{
  "activation": "swiglu",
  "norm_place": "pre",
  "rope_base": 10000.0,
  "init_std_up": 0.0346,
  "optimizer": "adamw",
  "lr_mult_o": 0.768,
  "beta2": 0.95,
  "warmup_steps": 532
}
MLP neurons of a small language model. Each row is named by its layer, matrix (down: output weights) and neuron, and shows model dimensions 32-127. Each number is 128 + 32 x the weight over its row's rms, rounded and kept within 0 to 255. Numbers have three digits each. A neuron's up and down rows have the sign that makes its largest values positive.
A block is one neuron, or neurons of one layer that tend to fire together. Before each block is what it responds to, as a language model described it from the Wikipedia text at the highest values.

Description: Column-header words and field-label colons in Wikipedia tables and infoboxes, such as Team in league tables, FIPS code:, Children:.
L6.down67:147136123142086125110119135134108130119152144108111135102111167104087070153177132167093161093129089191134167130085125104133089153121104154135187125124142150141143200203139177105154135169134173155161121110177183089126150187126193133119130132084061147124166095183144135103138138137167200162
L6.down117:123106123171102143165140109167156116142066144142156095150114086125139124142078140151079138122075137079177141133123152144082117115183157168162130175094154137138106138144040129116142111162132183165172075078125111118097114178128122128149134174099072122171128182122179156132112163123103066128
L6.down139:106158143118125139150141120123168204207110120133122093130142151074141110138154152134098120160087107162136148153105181097083116127098133133111140089060109122113145108149135130127124170071120121124135104096112093124183164159098113091148115151090152102128108108095078090159128124194057131153
L6.down148:121081149063111169149149129097097156099161115123171145145161078125133120134193099072075105105103165137077174139171110114078112133149110115085119157109077142106126109074117069136124073159086135112114048084084105112210085100132126090147132114159122136155139151116169094141171151150174134147
L6.down153:142143106133140130115151112083123141095148207151124179094109155179112108081152079102122124107130160159098114143084100101169103147153098152138113087127159151212171164149180130164194114128118152171171125092093102107094174158121155139122172090170197137114071121148122129143123099150139077100
L6.down225:118164129134087153186157046100111193137134138132115120161140127116121129134107165098131142142162115113111116125182047173114139164060111096136170116140081119101093135155131101079140063143134156164113133095125146082134141127157109147135128100159127100135114095078173129086112158165199136095
L6.down436:132113114126124153151071125147119143154197103093077152125197131143110112130149103149129166121095141137130116169131160103191118133141145169096189105116136143151134119109116130094115119131159103118160116062142167159041093087135119157139082132080127096145118120129122097108088171107125141127
L6.down631:178139111155096093135120110074133149126109127125174110160079199097144128160137117115103173109138193156146149086120113127137124130133149239058136110124090215166149129109134103188139115113175148174176141142108155072106161096131150209104122179069156161191120069146096122167160140148133190136

Description: Hedging adverbs, quantifiers and linking words sitting before the phrase they modify or join, e.g. almost, relatively, various, many, and, as well as.
L5.down682:134080106118139110199102069183130125144106169116157117146120145096167093114114182180095126081131130112108138127151085153224100088094119153112084157127112174141152173119131168105126084123115112130150149162119129184166102136119157148096078098112147116161079112125097152133131120095082080135

Description: Degree words such as so, more, very, particularly, little that grade a following adjective or quantity, e.g. "so serious", "more important"; weaker on scattered tokens.
L6.down13:189108139139084154094106180129109159135052179159172094113128111093131148124155095152091132087132069158153085085152225137134092150130175116127130109194118156129102079075132145155119138095122138094091183099074149129093117127154127095128167117127106098160141107140134091143137109124137150122
L6.down85:154114088155076121124080125123096175176146139108169133160144114171154197133112105117104168124151142148113128152144170125213135180143163174142086131124146153171093112112064137138130100167049168115154151102150170150075091102116132183138113155154074151130105128152182039142107147089131172083
L6.down123:052156136191132150047107096128150107179170129110142101117188127113132134137146113118119138113143129093135162093108097117137199135184138132163155085051151104131108149131031082094063106139094123147060146135113092111153172128157140135184141102057152113127102166075135180105161091111117173100
L6.down195:082235107165086143161136073091094136156142112095136181103144133083102099117100132133087148148135078145136137112083095150136088127088150085175156167162092103128144098064093079102152163133114145119097151075123156148142139122106142172125101111140120126170141174140126147122072110034141147177
L6.down224:141076131102138119122140089077109113170080103166206108134155160142126125141127125088113144145160148106133119139103110118167099084134127106107139235036097136127126119171121107142130111099140147107123143054147110116164070132125130102157085128119100108149107093103118109145176130129139166072
L6.down305:113068077125159103164111168123188150152080091149102143097130082125132086169149094148142126133143137216135116200110158179048140119164124119120150138093170108154162081075112188122125136125127143130150115088151121134077056182142126142126149125139071093070140135130131127134157135140112067098
L6.down406:158170163161119190179094105150112189179134183068176145147118083159169110147112053124085146144148114147171232080120161152071105085165140124083117131123144116111170163115103151124138151176133103144081129116166112130133091150089141075179113143090093138142147126107105128172112113094109103146
L6.down639:094132193118121155156127094128155186123160117221148118160107120131146115159187097191188134152159120088138123162165127103171095140118086147120101079134122059123064184092104187131078125146143100121155044135112076152149104108094138120108207131087146137157126032126156147123135133136111195112

Description: Mainly "medal" after Gold/Silver/Bronze in sports medal-record tables; weaker hits on is/has/had after he, and scattered mid-word fragments like "ot" in "annotation".
L5.down483:075087123181124115131160144142117100114139130043137092146104156196132109186114104116091211118077196128178075099111158111044087153136143107142124097125190176167122195151161101111106126126112134109141109126085180173131097149147135171146138080126132150150149131108144103155129122099132193122

Description: Word pieces in the middle of unfamiliar, mostly non-English personal and place names, such as Marg-her-ita, Verbe-ur-en, Je-z-irah, Re-it-en.
L3.down57:089091075112141142109137147090149156074145098079133073145136124117138181131091119096120081074179123114114068057152132179148134195141081118116140163188129140145100090119170111143139119128101102115122102182140138148146094077139112087079091117168193121141099111070178165146154146172123164158
L3.down81:119129115053140129175160073192106128109107158114113170113128047125094084120154123106132082126139210123150086143120087180142115107192164095198133124113104048096107103140113067128131167123124105080111147139118167138152153146130087143155091155112162135157109115118122144164180184159097130188
L3.down93:134106135154144108160152170095145134137112083134119136115176138148129095099081101108174134129182114116145189162168157156079175082096112135172156133092165086091089125095136109108143068120179165117101147143140120118164155126138128167111173115194140131172080104101136124135154129119139135111
L3.down343:161076138149113130195104125146127127138105152143085101141088089117115095099191119049142152147051111106123140115103077141066144088149124105185155141111108115109139102161146095135073146156159125122112167109069160131070106152102120197112100140166151126132072118112146093121160111154102067142
L3.down353:130081141142165108110124125131090156151114137116086122137122133120159144142120146070141091171136136121164108137153129101066168142171154160043159045153127109132179101099107152139157191127146112116144173076167118149123072110141105172117149096185191114160108094089148150177141123195108184096
L3.down475:143141138107126109117144088115112180127137069089106106128142119150091096137153117063133146140164116119136120096137191160121145139120115182117120126079103060125157148140111145152152139125189139126150180120133143128175150105144169121130105142186132121132132107098146117159121120086059041135
L3.down534:128092130107158121127112138155171129126185144071128159168094116143136152146106101137122097120163142164144095193085152120153093154115112118168087207113102120081153135137111161077111108130076169101171210138149089146180128105125117099125134139194171084165146115056159143152065113186124114115
L3.down615:142119184118096133108174049125105131139104121145143101190137146187099084190070108117149093160144192131126123166156111102054045182092101155132058116149148166117172152122095094109142178157122120092092111140113112134118200170137090151056161119129145152168136083138153084082138166179125161143

Description: Suffix pieces that finish a word (quietly, smoothly, henceforth, breakup, 1960s), sentence-initial On, and of in more of or less of.
L3.down117:143115122142139158163084108128119148103107118113127169155154126121155157162143118104094116155140151107119125163148117104107157063197174134093148143194085129203135076086141128176170155098111094109121190165094152124118141119097092089135099097049098088125110131075105141146124108110146114087
L3.down151:165133154138142117116127140159114091129121120097072091125101103204130119108082101091097177137113083108155097133123100121000122104131171148165113155065136092132110113079121115089091157126110139103107129124089125170126182125156170114129146155162152107137170120174130178170124115131109126092
L3.down190:071085121158062107085110146155118131132143172133128126147197080092144096145090159151070129126122106128115053072117106094173125162129102065147105152146117140082122130112144131100135143132114121090120124150122114154141139142149165150121087058125128149136101187134138137139145136126171213103
L3.down394:126088121141135137152120083107106093068099109154111127136113093129111123128147228149160158076165145158058185092119129149109061158160132118098094143179188092154135105133114143138117113119117092126146084129161149164168030099115083139139082046113177086117104100144157143101071115122108112154
L3.down408:100118104173165168133090169079100145133123149117114120133078174146152148096094147091118220102119146163155184098150075143129105119125136096072146133107128184113158127134132090148132112143107166162152155132123148156107135109156153118126089138155137086148135181103128124135160166121095062074
L3.down527:112108166180128134105147143081126201114174198114136159125139119130113158118109094186072111116115159129096202110127170129151150204178136090105098066129174110127097129129110198087168090179121125126144130220112121142149083156168140128146134108131151174139178115173106142145123062119147255128
L3.down614:128132114097179122187125132127086124093117179118104112108119120177183072154109123130120135167148111114118075134167086103088162106118126146210150119108053124134136123142112141141100171152091149123133162103107125123104151095114094107115109111154120114167143123137129105146166105146139102114
L3.down662:158166096113195142085113122095105108119135150149121178071110139080131159156125102135134122149177106095137142109093191153128116132143137095163145141154149115141156090102099131088198059078076173139135141095144157176127173166155062139183128169105156175147121129115127132138140146145113161111

Description: Final token of a label in infoboxes, medal tables and section headings, such as Silver medal, Running time, Coordinates:, Game log; also due in "due to".
L3.down120:130143114152123099178132099132139187176153204142179075112145159135155110167128112184219075151123103110146143118134138147222145114134067141130179104124103116106204154120113161145122142130134121089148146086117124150111102129108105129130100139115155169111129124115135120121142104187152055120
L3.down236:144050169069119150117165081161126163126154109122103104159140116090091169159084150154188128039102115171106131131159078120184141137085185112107144162184107169183121118128109165110122131118103122128168092137145124154150160180097123172097122218129082117175130124158138125109082115197139177156
L3.down557:150120147147107127129054113160122106092104126113134170072128114076080102125112124086147102091130149140164095129133114093080126132141114068075116168105176132105101135145152164161137148108194124116119104137110141102144154108153113125145183163118180106112166164160144114076137165175094124137
L3.down568:155109136098124056185142135106110136183126175120183120095123130127124137077121150137176093162101138120167178159118181164155145144087067136104132082113175128183082164136089151144186142118150158120144069144107093106125119110177110173093134136188097110116176172116146099120136153141122096131
L3.down587:106099148146095111176162154133145114110050159099107160138132169133073075110171160128176126213103086121119119121102040099222124193159133104113136180134085150157122163053121072141099125123143129146095090158069147170189108124112104166113085105093127110139113105129121107113114177113105025129
L3.down629:114127154198112114181102052158154125155113117176132144133140138157153144153168126166139161131097049199168136086162138122160096080130166159151110151147119116066116121107113141146102106159160147133065070155130122127140152129130114124183136082137074141164102112131134165120179206149145161185
L3.down653:045140170136122152072110146153141152161158211073172150099131132129079117089120176116117103152143123098122142112121183137163121140109089169171116168168159130059129153078094152098133059127054129102079143177089128147188199126179136119037140133141106116168111146150089136085126072108131110135
L3.down688:179174100111148094123137116062140185192131111062160122119122114096066078094136086156107157117108143163132110164126108137049145153122076156165144134152163088082134129113098115134147119162139126130199097119145167125139145120149083137142103113119142168155167136169096060092111173077135133130